From a checkpoint of a small transformer trained on Wikipedia: 6 heads of 32.
MLP neurons of a small language model. Each row is named by its layer, matrix (up: input weights) and neuron, and shows model dimensions 96-191. Each number is 128 + 32 x the weight over its row's rms, rounded and kept within 0 to 255.
Before each neuron's rows, "fires after" lists the tokens most often just before its 100 highest values on Wikipedia text that the model never trained on. A number after a token or word is its count.

fires after: " |" 17, ":" 12, " T" 8, " F" 7, "-" 6, " K" 4
L12.up426 [120  88 156 100  58  92  95 154 146 113 118 132 179 135 213 124 174 111  85 172  99 127 101 145 167 141 115 120 135 137 132  87 104 134 159 143 109  92 150 143  82 131 104 234 161 176 169 127 116 154  86  92 154 136  72 130 103 159 159 141  97 140 126 123 121  78 158 141 159  93 172 139 145 124 161 125  32 136 138 157 107 147 156 154 156 105 106 176 184 121 141 171 158 129 116 109]

fires after: " " 31, " (" 13, " of" 7, " is" 6, " in" 4
L12.up270 [135 156 100 117 139 168 142  82 106 139 140 158 141 119 154 180 104 152 111 121 111 117  72 170 129  86  96 184 138 165  87 196 108  77 148 132 111 132  93 105 127 190 105 207 135 115 103 173 175 110 125 127  88 150 117 108  98 108 126 165 180 121 178  65  77 134 137 142 169 107 164 185 113 110 187 165 133 144 117 142 159 143 167 189 140 108  76  76 124 191 106 167 126 131 165 134]

fires after: " d" 30, " j" 12, " de" 6, " o" 4, " e" 4
L12.up372 [122 151 150 158 151 102 123 116 170  91 151  98  89 129  84 114 112 121 114 161  72 124 175 120 103 112 125 111 150  93  79 179 114 107 152 117  97 171 127 108 102 141  89 150 136 124 108 130 146 158 197 173 199  77 161 144 179 103 115 126 134 124 115 144  92 132  95 109 160  89 138 110 152 206  82 141 136 170 142  89  62 130 117 217 157 145 125 132 105  72 119  92 108  98 126 108]

fires after: " K" 35, " Car" 8, " B" 7, " Fran" 5
L10.up104 [ 78 131 168 131  94 135 158 111 152 144 118 168 159  87 132 131 186  94 136 140 110 140 116 114 117 126 127 196 129  77 191 168  96 100  98 217 123  96 149 126  92 104 115 208 143 141 129  84 140 112 131 141 141 153 118 111 131  60  97 132  71  96 117 148 133 125 158 169 129 152  90 110  98  97 159 131  95 142  91 178 145 173 147 203 103 140 110 173 149 127 119 172 112 140 122 166]

fires after: " the" 16, " B" 12, " G" 10, " g" 7, "B" 5
L13.up144 [106 114 129  81 150 101 130 115 154 107 122 108 131 131 127 166 173 122 125 119 100 101 130 157 140 187 100 136 113 154  55 147 109 120  87 170 115 121 168 108 176 141 130 141 133 154 121 128 110 118 140  47 206  87  76 110 130 100 157 119  97 113  77 107  91 135 149 142  96  78 171 110 164 155 153 111 112  93 144 100 112 199  90 138 172 163  57 120  87 134 149 137 166  86 208 130]

fires after: " " 37, " p" 17, " v" 8, " d" 5
L6.up207 [208 105 144 162 117 106 111 157 185 121  79  83 164 111 115 187 104 181 171 136 107 108  97 121 149 126 150 100 140 170 106 173 165 161 181 165 123 151  55 135 167 120  83 104 172 161 120 148  93  92 134  88 150  58 124  91 102 126 128 202 162 142 118 163 111 132 129  89 167  89 170 105  64 142 156 147 113 136 133 126 125 106  90 123 117 141  67 112  70 128  62 116  71 126 113 132]

fires after: " C" 29, " N" 15, " R" 10, " D" 8, " O" 8, " Ch" 4
L6.up176 [152 111 140 141  93 162 173 140 117 123  88  66 171 156 132 131 192 126 118 127 126 196  98 154 153  80 175 156 136 165 163 145 154 136 181 160 117 110 185 146 169 114 169 151 105 139 102 161 162 123 135 171 151  85 103 175 241 158 112 136 147 130 141 133 129  68  66 144 165  48 166  95 111 101 164 135 106 122  86 133 132 157 111 150 147 122 139 110 142 108 138 143 102 127 100  99]

fires after: " re" 13, " v" 11, " s" 8, " S" 7, " d" 6, " W" 6
L6.up103 [141  71 242 129 146  53  89  92 166 106  99  95 133 136 163 166 157 161 110 151 108 126 131 169 157  45 135  97 169 135 111 126 147 138 124 196 104 122 115 170 119 181 164 103 125 106 142  77 130 116 154 140 106 111 115 131 150 163 122 100 109  80  89 116  98 163  72  87 107  85 140  40  52 125 148 145 105 190 120 147 155 146 122 148 125 106 108  77 123 128 154 119 108  66 109 142]

fires after: " K" 23, " H" 14, " h" 7, " T" 7, " G" 4
L6.up668 [123  96  79 112 118 107 140 137  76 129 122  96 107 144 103 188 149 107 164 130 114 175 108 166 123  91  97 176 136 100 112 135  51 139  80 158 138 122 139 161  94 144 126 191 122 144 181 131 159 149 169 127  96 126 158 116 179  99  85 116 133  47 214 135 140  68  69 129 152 139 120 142 143  78 127 138 112 176 155  98 187 171 145 153 126 135  84 126 134 167 127 175 139  65 123 165]

fires after: " p" 28, " m" 22, " s" 9, " S" 9, " P" 4
L10.up195 [150 120 114 108 134  81 134   0 111 129 191 101 111 106 153 121 143 220 116 192  81  87  89 150 107 106  90 114 193 143  96 157 150 153 156 108 163 105 150  82 162 173 181 137 111 162 130 109  85 109  89 150 139 127 121  99 157 128 154 159  70  74 161 131 116 126  90 117 108 102 145 124 114 108 184 116  77 180  97 169 136 155 145 140 156 127 129  77 125 160 105 137 131  87 113 161]

fires after: " " 21, " was" 11, "," 9, " in" 8, " n" 6, " are" 5
L10.up389 [121 123 173 162 141  83 116 123 208 124 113  97 143 193 111 119  88 101 166 157 125 110 141 142 116 135 151 107 115  89 147 147 116  52 158 183 138 137  82 141 190 151  75 143  70 212  89 185 158 129 116 144 109 115 168 150 163 120 108  88 156 150 148  78 117 134 135 163 100  86 188  90 105 112  74 178 116  96 133 118 101 170 177 168 139 160  94 141 119 177  84 120  79  87 134 164]

fires after: " the" 59, " late" 4, " a" 4
L9.up206 [128 146 110 148 180 128 134 128 141 120 156 121 148  35 140 141 107 136 150 111 130 139 106 137 118  92 130 133 136 168  88 157 117 133  83 124 122 125 127 124 207 161 137 152 206  78 102 136 179 117 178 105 139  48  96 153 129 138  91 110 100 104 104 173  83 100 171 179 127 119 130 105 142 124 120 105 105 117 113 115 133 192 118 128 104 143 120 168 201 161  97 187  83 159 121 133]

fires after: " del" 14, "v" 11, "m" 8, " V" 8, "x" 6, "os" 6
L12.up467 [158 132 177 129 128 134  73 102 211  87 155 150  99  92 154 166 122 156 129 148 168 126  76 127  93  71 164  66 115  54  95 124 178 160 152 171 136 182  77 132 153 166 131 138 150  41 133 154 144 113  93  89 116  97 164 108 120 134 116 147  89 202 161 146  66 124  88 105 121 115 144 113 107 145 163 129 132  93 131 173  81 105 147 177 192 185 107 106  89 172 115 125 143  90 201 104]

fires after: " B" 44, " did" 6, " W" 5, "W" 5, " Star" 4, "B" 4
L11.up591 [133 164 107 122 135 103 189 133 102 109 125 115 167 108 176 105 179  81 137 162 109 102 133 125 140 134  65  90 119 161 103 102  58  63 134 162 125 118 150  58 167 147 197 195 144 163 157 121 118 122 164  57 170 103 102 136 168  89 184 125 119 112 123 111 128 191 117 152 106 115 147 190 122  76 131 144  76 155 137  79 188 150 129 156 143 122  87 198 171 107 181 181 128 109  88 144]

fires after: " c" 24, " b" 12, " B" 9, " Sc" 8, " C" 7
L11.up348 [140 163  95 190  73 124 144 153 185 143 114  91 180 160 150  93 164 131  84 104 101  91 160 153 144 145 112 121 174 127 134 157 163  29 182 115 166  98 143 153 154 178 118 169 167 181 101 157  68  68 114  74 156 134 174 162 150  75 124 117 121 108  76  80 130 114 106 191  65  64 120  86 134 117 124 115  50 110 116 153 189 115  94 138 134 160  83 131  85 116 140 135 125 117 122  96]

fires after: " " 29, "|" 12, " Car" 7, "b" 5, "att" 4
L13.up129 [114 157 188 133 139 109  77 102 146 107  89 119 138 141  92  98 114  68  68  99 136  64 107 112 111 126  89  99 178 141 133 129 127  23 159 138 167  61 188 188 192 121 156 172 139 178 137  97 108 124 132  48 127  81 113 163  90  89 155  87  71 135 123 144 156 128 177 168 110 128 108 142 145 136 179  99  93  89 132 162 166 148 136 150 147 156 143 160 127 150 145 155 113 115 144 152]

fires after: " " 19, "," 14, "a" 5, "in" 4, " July" 4, "te" 4
L9.up311 [110  82 117 106  92 118 164  57 113 139 150 113 105 123  93 145 156 124 103 190 121  66 124 115  97 125 158 104 145 155 101 140 134 165 140 114  73 101 159 122 156 106 188 143 101  93 132  82  98  84 153 122 143 164  88 124  60 166  64 115 160 126 120 171  95  97 138 119 129 129 124 146 167 175 148  88 127 113 129 136 151 151 149 170 143 125 162  60 101 135 132 103 136 118 130  82]

fires after: " K" 20, " one" 18, " H" 10, "G" 5, " Th" 5, " W" 4
L5.up381 [ 95 130  98 117 136 128 153 121  67  95 144 159 116 156 133 130 198  84 145 117 104 107  84 126  89 164  83 182 129 140 135 157  58  88 107 148 161 118 143 147 122 143  94 162 124 194  72 139 148 113 208  89 143 126 133 177 139  66 118  65  81  67 118 148 116 111 175 155 149  93 147 183 123 111 116 153 107 148 113 130 146 165 165 164 165  76 124 157 142 128 133 176 112 212  84 147]

fires after: " r" 28, " c" 11, " C" 5, " cl" 5, " res" 5
L13.up657 [133 124 128 159  82 134 165 129 160 163  80  96 207 127 159 134 146 140  73 125 102 152 142 165  71 107 139 112 135  72 110 181 172 124 107 176  73 170  83 154 190 130  86 152 119 144 104 159  93 138 186 136  97  81 149 154 130 122 149 143  85 211 134 115 155 162 134 131 113 141 169 137 164 156 142 133 123 140 147  77 109 195 129 153  97 116 125  77 109 147 119 108  99 114 161 132]

fires after: " " 44, " |" 18, "–" 4
L9.up675 [109 105 167 138  75 102 135 119 126 125 119  86 141 137 117 106 146  93 105 189 141 106 154 108 144  93 122  60 106 147 173 148 153 125 141 152 116 157 146 141 152  94 116  79 169 137 128  75 151 167 136 104 127 201 182 150  52  91 126 110 107 115 104 119 144  61 177 139  75 122 203 132 104 142 136 132 102 106 127 174 132 102 152  91 200 125 160 153 106 118 173 145 114  82 149 103]

fires after: " S" 43, " K" 13, " as" 7, " As" 6, "S" 5, "d" 5
L12.up657 [134  85 173 106  83 110 130 129 137 129 171 132 123  98 129 150  94  78 120 131  99 121 120 147 115 107 153 171  59 141 135 173 129  93 163 129 100 139 122 194 116 137 173 156 134 136 101 218 151 134 114 147 135 109 174 110 177 102  69  97 141  97 157 183 101 151  70 125  83  77 132 114 152 110 168 193  62 149 158 123 113 135 171 174 118 130 109  95 113 189  90 154 134 145 138 100]

fires after: " D" 30, " F" 9, " ind" 9, " R" 8, " J" 6, "R" 5
L6.up298 [153 146  98 124  89 113 113 128 195 135 104  58 190 124 116 101 175 135 154 114 127 144 132 138 132 109 183 149 153 134 162  70 141  96 117 194 153 127 188 101 127 157 135 109 216 185 147 157 135 130  99 127 120 154 170 177 121 127 138 131 137  83  98 178 142 128  95 112 195  58 111  84 208 141 124 127 109 160 122 143 102 122 102 192 153 105 130 160 102 126 114 112  87 102 104 116]

fires after: "-" 19, " (" 16, "\n" 9, " " 9, "q" 8, " \"" 8
L5.up368 [192 141 127 127 130 174 123 156 187  61 114 167 105 122 100 172 123  57 130 147 120 117  98  74 160 112  72 107 144 142 111  99 150 117 111  95 117 150  95 117 138 113 124  73  90 140 131  52 132 154 169 100 123 118 132 166 145  65 111 109 138  99 156 151 133 103  78 136 115  83 108 178 143 105 122 161 134 141 193 115 121  89 159 130 140 165  79 100 108 152  61 119 120 130 127 101]

fires after: " " 48, "202" 4, " the" 4, "200" 4
L9.up592 [161  98 107 112 100 175 149 148 131  98  67 110  88  93 124 113 119  84 105 157 113 120  71 153 102 130 148 127 171 153  85 130  83 159 117 138 126 122 139 144  99 203 127 106 150  93 150  83 134 176 119  92 161 131 175 111 128 109 148 128 137 102 166 149 118  93 191 126 123 119 181 119 141 136 127 108 112  42 127 130 169 116 141 150 202  95 159 137 153 125 166 178  25  92 142  83]

fires after: " " 40, " |" 12, " R" 6, " D" 5, " w" 5
L6.up613 [151 116 138 110 103  34 106 129 161 121 165  97 186 134 137 182 219 132 112 175 139 140  66 161 144 142 141 107  64 111 149  89 147  87 151 202  89 136 148 141 101 133  80 168 130 175  46 140  85 122 129 124 127 127 109 101 112 106 183 117 116 112  99 131 127 124  84 144 111 136 167  88 131  75 165 180  97 169 200 109 141 124  95 167 133 106 159 144 126 109 141 109 149 108 168 139]

fires after: " W" 27, " F" 15, "W" 8, " Sw" 8, " B" 6, " H" 6
L5.up114 [ 97 109  92  78  70  65 119 133 119 150  78 115 139 111 147 129 207 110 127 165 129 167  98 115 128 155 108 137 177 142  51 124 102 163 128 193 116 131  87 124 144 131 161 126 135 191  68 143 141 186 156 145 144 131 152 139 117 136 127  67  79 132 151 162 115  96 124 183 155  95 156  92 113  72 166 134  96 110 149 150 162 128 179 144 103  94 119 157 134  86 181 173 116  76 146 167]

fires after: " |" 28, " (" 10, "-" 8, " P" 6
L2.up67 [104 150 109 169 165  19 119  85 123 124  96 117 148  70 191 161 133 143 151 107 114 136 118 123 119  94 145  43 139 107 136 111  93  62 112 168 160 131  93 136 118 126  99 223 187 103  99 145 119 110 135 132 112 171 149 133 141 119 162 103 136 143 212  89 117 104 174 120 100  52 130 143 139 127 106 146  70 105 141 137 176 156 169 181 132 122 130 127 164 169 126 180 135 112 150 112]

fires after: " A" 22, " B" 11, " the" 9, " b" 9, " a" 8
L10.up231 [123 102 119 149 100  88 191  90  93 183 170 126 126 114 116 165  96 121 141 136  97 147 131 151 145 146 130 105 207 165 115 133  74 140 128 173 168 105 154 109 149 127 184 158 146 139  92  82 135 115 128  85 121 190 161 207 126 118 121 122  94 106 170 104 149 159  89 157 156 139 160 106 145 122 111 120 115  73 114  84 154 144  88 151 140 114  77 185 185 136 136 139 112 143 136 151]

fires after: " con" 21, " d" 11, " re" 10, " Con" 8, " opp" 5, "en" 4
L6.up691 [147  69 151 148 107  95 178 112 162 105 135  52 158 116 162  87 127 156 128 213 109 106 202 126 143 152 169  88 102 124 171 131 170 142 165 118 102 123 134 115 111 153 128 129 113  75  99  89 108 159  49  92 109  90 123  64  92 165 100 173  93 106  93 119 121 156 143 111 120  98 130  61 131 168 125 156 100  99 107 112 151 133 120 128 121 213 122 167 151 133 140 123  94  95 155 115]

fires after: "ur" 16, "h" 12, " Ch" 8, " C" 7, "ec" 5, "esc" 4
L12.up48 [123  99 121 172 121 135 180 133 136 135 149 140 126 131  64 161 123 142 146 197 160  98  80 112 156 180 155 116 197 144 115  87 178 111  80 104 141 134 139 186 125 137  83 148 128 172 186 137 162 121 135 165 138 139 113 144 176 137 134 145 155  95  97  86  66 110  61 107 107  89 109 139 108 104 163 131  91 124  82 153 127 140 110 118 159  94  48 166 111 139 128 205 150 114 141 165]

fires after: " p" 22, " c" 10, " m" 9, " met" 6, "p" 5, " dis" 5
L13.up111 [104  96  64 106 101 106 154 152  98 139  86  86 137 125 136 187 141 164 147 167 118 120 125 150 131 129  81 103 176 160 139  99 155  79 153 168 181 113 140 124 142 212 184 140 154 208  93 165  95 184  60 167 154 117 105 147 108 128 144 120 113 107 133  41 146  76  64 121 137  93 133 149  70 138 168 141  98 128 104 118 119 177  60 143 144 111  82  94 119 159  72 108 139 145 102  85]

fires after: " f" 26, " b" 17, " B" 13, "F" 7, " F" 5
L11.up346 [123 116 154 123 118 146 173  92 119 122 151 126  96  99 118 112 136 113 141 163 130 104  74 122 140 172 109  96 145 139 164  62  49  93 151 123 174 127 124 117 157 131 206 112 109 163  87  94 112 155 216 167  72 133 158 181 128  68 132  73 131  77 188 116 143 183  96 139 102 107 146 124  91 141 153 187  24 180 180  95 178 100  95 152 137  99 123 147 125  96 117 142 124 138 121 117]

fires after: " |" 35, " house" 5, "R" 5, " N" 4, " Sc" 4, "i" 4
L9.up374 [134 159 107 143 111  86 185 106 164 107 100 135 152 129 175 161 138 134 138 128 112 121 149 141 107 118  90 106 173  64 122 115 155  72 155 158 162 140 117 134 183 190 121 129 128 164  51 162 110 113 125  90 174 135 137 192 167 109 120  76  77 182 175  95 114 140 127 151  96  99 163  88 159  84  88 140  88  76 167 155 138 142 139 158 132 149 101 183 121 199 104 148 116 147 103 159]

fires after: " |" 47, ":" 7, " I" 4, " H" 4
L9.up697 [122  76 163 102  52 158 101  92 160  40 124 114 146  85  99 175 190 100  87 128 107 128 100  92 125 132 133 130 153 107  84 193 156 128 131 128 129 109 151 183 134 114 147 183 152  98 129  98 135 166 172 118 103 178  80  90 121 152 150  82 129  81 112 157 126 100 129 151 158  95  94 108 106 179 138 105 117 149 162 135 179  84 160 134 215  88 141 143 159 151 148 154 132  76  85  87]

fires after: " K" 36, " T" 28, " M" 17, " S" 10
L6.up400 [114 100 157 134 149  81 126 117 153 131 114 161 131 116 102 134 189 133 139 156 122 151  61 125 105  77 108 153 109 164 168 128  29 131 114 154 137 122 138 139 141 145 122 133  80 118 127 117 184  87 136 106 152 123 152 183 203  97 143  55 131 121 221 125 139 134  82 187  83 123 154 120 135 157 186 181 105 140 118 112 144 171 138 160 101 138 101 131 169 174 118 156 129 110  92  91]

fires after: " Re" 16, "e" 16, " stru" 13, " Le" 7, " be" 7, " se" 7
L12.up730 [128 127 113 112 123 132 128 120 165 121  55 178 118 120 158 171 108 126 105  98 129 116 148  61  79 149  69 156 179  79 139 106  99 109 150 139 148  83  64 163 154 160  70 147 116 128 126 155  43 159 157 132  73 166 122 137 174 122 107  50  83  43 135  95 125 102 138 147 170  70 130 112 122 104 145 144 117 113 187 158 147 127 162 151 157  87 125 134 159 159 148 109 112 149 139  63]

fires after: " f" 37, " G" 10, "," 7, " ." 6, " F" 5
L12.up387 [138  95 123  84  93  63 135 127 140 101 134 115 158 101 121 127 141 108 121 132  67  87 132 193  93 112 123 148 101 129 121 100 125  49 195 197 135 122 120 165 200 124  85 107  99 123 130 190 118 142 158 120 167 134 140 140 153 127 123  48 118 127 118 104 116 130 120 110 155 131 114  94 113 121 136 129 107 148 102 166 154 110 151 199 134 148 130 145 174 135 114 154 154 117 129 146]

fires after: " |" 27, " " 24, "," 13, "ing" 4
L6.up0 [107 142 134 128 104  40 111 148 170 167 137 131 113  72 129 105 125 128  89 151 122  39 112 108 112  99 133  81 102  72 127 135 125  75 158 120 132 122 108 167 156 169  49 164 125  95 152 187  65  92 104 116 119 143 131  98 126 157 125  41 152  78 173 104 112  96 140 105 127 135 147 122 137 139 100 161 113  89 178 175 126 132 146 100 128 180 165  98 109 162  99 151 164  97 176 127]

fires after: "–" 17, " in" 14, " d" 12, "-" 7, " " 7
L10.up221 [151 117 148 126 120 178 170 147 192  80  84  86 130 151  79 130 185 140 102 115 115 133  62 150 145 121 139 176 172 106 133 164 136 117 184 168 135 147 141 220 142 110 144 143 145 148  93 171 100  92 115 115 127  98 145 125 123 128 107 104  73 142 112 132 121 139 138  81 126 123 121  74 127 136 158 107 123 145 222 141 203 148 123 173 161  46  86 103 111 143  96 113 115 124 103  89]

fires after: " the" 29, " at" 21, " No" 6, " age" 4, " h" 4
L12.up581 [116 155  92 149 124 115 125 113 135 148 145 128 147  96 158 154 138 167 179  98 117 199  77 123 127 113 122 135 112  97  80 177 130  42 143  91  94  58  96 170 178 146 171 133 143 155 103 127 107 125 137 134 114 101 128 114 160  53 139  78 129 179 151 108 108 180 123 182  85 112 137 180 155  79 182 186  58 144  83  98 125 135  96 164 122 152  90 118 114 166 113 130 104 127 133 118]

fires after: " K" 26, "," 13, " of" 6, " as" 5
L13.up682 [109 109  94 129  75 140 140 112 116 117 182 153 174 106 163 163 139 135  84 193 105 106 140 113  94 157 130 156 134  82 165 203 104  85 173 115 127  91 142 142 120 178 146 186 135 158  65 140  99 132 130 106 162 111 166 117 126 129 154 100  94 118 147 139  70 142  97 101 120 124  98 125 130  83 163 165 116 133 148 153 184 154 148 181 123 177  85  87 122  83 113 176 114 164 168 123]

fires after: " the" 16, " (" 12, " s" 9, "\\" 7, " a" 6, "i" 5
L12.up578 [120 159  97 153 191 139 119 145 171  71 136 136 122  72 139 138 175 100 157 114 154 119 125 108  90 153 150 126 102 114 115 118 104  80  58 114 117  92 136 128 158 154 143 160 156  83 114  88  96 127 185 100 196  97 102 164 140 129 115 145  96 112 137 162 102 154 134 141 119  84 130  86 116 117 148  98 122 104 161 132 133  88 108 163 110 127 145 163 106 159 121 143 169  94 187 116]

fires after: " se" 18, "e" 8, "le" 7, "o" 6, "ve" 6, " so" 5
L11.up410 [ 99 188 115 161 171 153 156 145 101 142 126 181 141 117 172 120  94 122 171 165 117  89 120 126 106 149 120  83 197  75 131 113 121 102 166 147 149 139 134 138 130 200 117 140 136 119 149 166  92 169 130  97 147 184  74 146 106 134  67  78 173  96 160 105  60 133 138 178 136  77 125 186  80 168 108 179 122 101 157 102 116 112 143 164 193 146 183  72 132 137 120 156  97 156 113 143]

fires after: " f" 28, " the" 12, "av" 6, "a" 5, " F" 4
L13.up596 [158 152 113 129 114  80 182  80 118  95 143 147 130 134 152 181 128 130 138 123  68 104  87 197 173 145  43  83  90 141  97 102  88  89 134 130 148 110 132 156 103 181 153 114  86 110 121 127  82 167 182  61 177 115 117 140  98  58 177 142 171 174 120 114 131 137 133 146 115 119 137  92 184 172 203 165 119 112 189 177 122  88  97 198  88 118 160 133 156 160  99 113 127 170 169  99]

fires after: " M" 55, " P" 13, " S" 11, "M" 9, " K" 4
L10.up13 [142 120 142 109 119  98 164 116 115 122 110  91  89 123 140 165 215 148 139 200  80 155  47 165 112  87 114 143 125 137 132 123 128 124 116 144 164  94 143 218 102 154 171 140 140 166 121 102 101 155 202 128 118 103 113 121 154  72 145 174  80  52 198 112 151 138  60 133 117 103 128 108 176  70 194 158 108 154  96 150 133 132 109 141  93 131 128 163 166 135 101 134 126  79 109 125]

fires after: " B" 14, " b" 13, " Con" 8, "r" 7, " con" 5, "m" 5
L12.up155 [130 176  97 139 135  70 168 149  81 165 169 155 150 100 118 100 106  87 150 130 108  49 133 125 102 151  93  96 187 137  78 140  81 138 138 126 118 130 196 125 145 106 127  81 138 121 128 140 113  92 138 108 171 129 125 187 166  89 107 152 105 180 116 101  87 125 160 109  87  61 161 132 158 182 120  92 105 157 152 110 166 129 116 132 155 210 140 158 137 122 136 160 133 133 152 139]

fires after: " the" 24, " M" 10, " Mon" 7, " L" 6, "M" 4
L9.up415 [106 158 155 105 158 109 110 149 157 116 142 133 182  66 153 155 146 150 190 123 118 119  50 152  86 143 111 114 126 144 158 163 123  82 119 122 179 137 138 158 102  85  80 158 120 120  81 145 146 178 170  56 111  71  74 145 131 136 142 124 144  34  84  93 112 141 117 159 112  79 103 107 110 170 121 172 148 128 137 165 148 148 112 140 171 111 143 165 140 131 117 159 132  96 111 120]

fires after: ".\n\n" 34, " |\n\n" 8, "\n\n" 8, "i" 5, " " 5
L2.up328 [153 120  67 147 112 140 179 163 175  83  91 174 162 179 140 143 136 115 143 166 126 106 125 126 122 181 128 125 137 144 133 115 139 123 196 132 117 143 100 171 116 135 128 130 130 127 123 181 110 148  86 113 180 144 125 147 134 139 119  86 126 152 104  60  70 101 171 154 143 102 193  96 124 132 110 166  60 138 150 129 180 170 114 141 194 117  88 103 131 161 141 180  89 102 175  99]

fires after: " " 26, "-" 14, " (" 12, " the" 11, "\n" 5, " in" 5
L9.up57 [ 90 140 147  91 120 127 113  62 140  72 151 124 142  87 161 147 122 136 102  91 120  75  80 157 162 148  75 145 106 142  78 159 135 123 132 127 105 111 153 133 161 143 111 138 188 172 114  89 128 103 165 108 128  91 109 100 128 113 153 143 142  89 177 115 157 149 137 114 118 116 185 133 142  71 120 108  70 156 118 186 164 138 210 149 121 121 134  85 137 131 134 150 158  86 145 167]

fires after: " g" 24, " h" 21, " f" 10, " m" 6, " w" 6, " H" 5
L12.up32 [131 103  51 148 134  87 190 145 140 121  72  52 108  87  97 191 112  87 155 119  86 167 106 139  88 147 154 143 147  90 108 138 119 110 100 132 169  88 113 190 118 169 110  96 145 177 180  84  56 103 152  90 129 134 134 132 188  36 189 112 145  43 147 158 148 155 126  90 129  92  78 133 154 126 145 158 142 170 187 103 151 139 107 156  90 137  80 106 183 105  87 135  98 104 167  98]

fires after: ".\n\n" 17, " (" 13, " \"" 10, "i" 8, "==\n" 8, "in" 4
L10.up658 [177  87  85 166 159 130 115 130 166  72 113 126  98 141  97 158 111 134 100 119 123 109  98  88 110 138 105  99 122 122 135 127  61 119 205 126 119 106 135 164 147 135 194  94 123 128 113 182 173 122 119 144 107 145 122 130 114 129  66  68 112 137 183 152 108 164 114 135 138 102 127 135 118 163 120 103  86 152 215 161  97 145 135 143 104 178 117 125 126 184 165 119  84 113 104 134]

fires after: " B" 17, " R" 15, " D" 12, " F" 7, "B" 6, " Ge" 5
L13.up585 [138 179 120 193 165 112 178 105 117 175 126 111 174 198 156 147 173  81 104 132 105 137 147 100 148 166  73 140  93 176 132 100  58 107 149 142 111 116 159 150 122 166 150 138 123 144 141 204  57 112 163  62  85  69  66 111 130 118  69 120 135  85 160 116 124 114 103 123 152  78 143  92 163  96 188  92  93 146 159 133 136 135 149 118 121  99  90 126 133 124 190 179 162 157 139 167]

fires after: "–" 20, "ad" 12, "ver" 9, "et" 5, "t" 4, "te" 4
L10.up639 [152 130 157 137 162  96 145 140 145 105 164 137 148  76 123 153 110 120 115 157 107  23 136 118 106 152 109 114 159 103 114 155 148 114 112 120 124  69  72 138 171 148 125 158 127 111  88 185  89 162  66 120 126 201 140 149  92  57 115 104 151 101  87 110 114  92 152  94  73 126 116 174 157 174 127 165 120  94 171 134 143 146 158 107 185 142 148 145 116 135 112  89 136 152 155  48]

fires after: " " 27, " At" 15, " in" 9, " ind" 7, "–" 7, " In" 4
L13.up389 [151  91 103 141 147 155 108 118 162 159 135  82 125 152 124 131 163 145 113 105  73 161 115 207 146  99 130 181 124 137  95 166 141  80 114 109 139 156  96 147 190  97 155 140 123 140 120 158 160  86 103  40 218 106 136 134 141 147  57 129 110 126 112  81 144  97 137 120 114 113 195 144 128  94 162 112  97 167 144 147 107 151 159 162 107 168 132 155 101 137 139 145 108 154 127  98]

fires after: " |" 21, " h" 9, " mi" 8, " N" 7, " r" 5, " H" 5
L10.up644 [ 81  88  84  94 133  61 111  88  99 165 121 113 153 112 145 157 145 178 197 126 116 163 112 167  89  68  93  96 129 107 100 177 143 102 162 129 175 132  82 153 175 152 136 110 121 166 135 186 110 124 137 126 154 132 156 147 150 144 136 102  93 102 211  92 135 176 100 198 107 145 110 136 126 155  95 154  81  37 140 133  96 131 123 147 112 185 135 141 168 181 160 162 139 115 131 152]

fires after: " an" 22, " a" 19, " m" 9, " to" 8, "'s" 7, "A" 6
L11.up653 [130 158  76 166 117  98 137  91 124 149 126  74 175  75 109 149 145 148 125 147  95 160 103 147 122  72 117 193 129 129  77 110 111 152 155 165 159 163 133 225 123 157 123 195 176 137 125 108 164  81 120 117 123 113 123  87 143  95 110 142  87  61 141 181 119 165  86 170  96  95  92  82  89 151 140 138 177 111 207 101 135 154  96 157 137 131 165 154 131 155 142  92  99 107 120  77]

fires after: " S" 27, " K" 20, " J" 9, " M" 7, "T" 7, " Q" 6
L5.up172 [119 137 126 127 106 100 165 123 194 126 105  51 173 127 124 105 137 131 179 230 137 177  88 119 127 121 158 136 126 153 137 114  74 200 164 157 153 145 136 160 103 105 113 123  98 133  85 156 163 124 138  84 153  91 171 171 177  86 153 133 152 101 124 180 144  68 113 127 109  89 146 151 139 131 182 147 149 126 123 134 117 158  87 149 139 172  84  85  79 124 121 137 141 104 120 126]

fires after: " Ch" 31, " ch" 8, " L" 8, " Car" 6, " B" 5, "\n" 4
L13.up12 [134 169 165 114 175 132 139  82 129 113 113 141 144 148 123 113 225 113  99 135 142 126 189 154  90 195 130  84 124 153 147 137 109 128 110 110 118 119 161  96 187 111 172 146 139 156 116  84 110  84 154 132 114  71 106 164 157 143 130 129  68 112 128 151 164 163  95 153 131 121 133 126 114 124 163  89  28 133  87 115 147 132  85 147 101 183  87 153 158  74 149 172 111  78  84 157]

fires after: " h" 22, " B" 16, " ar" 12, " b" 10, " g" 7, " A" 4
L12.up405 [100 121  85 205 168  64 143 141 128 126 117  38 135 124  99 145 149 127  88 112  99 116  94 135 100 133  84  95 143 145 125 162 130  75 144 125 133 118 152 174 152 119 129 104 162 139 147 123  96 115 157  69 142 123 122 142 143  94 152 126  66 104 105 117 101 120 144 183 106 144 139  95  95 132 112 141 101 121 180  98 204 110 104 196 153  91 146 178 144 123  86 122 154 109 131 162]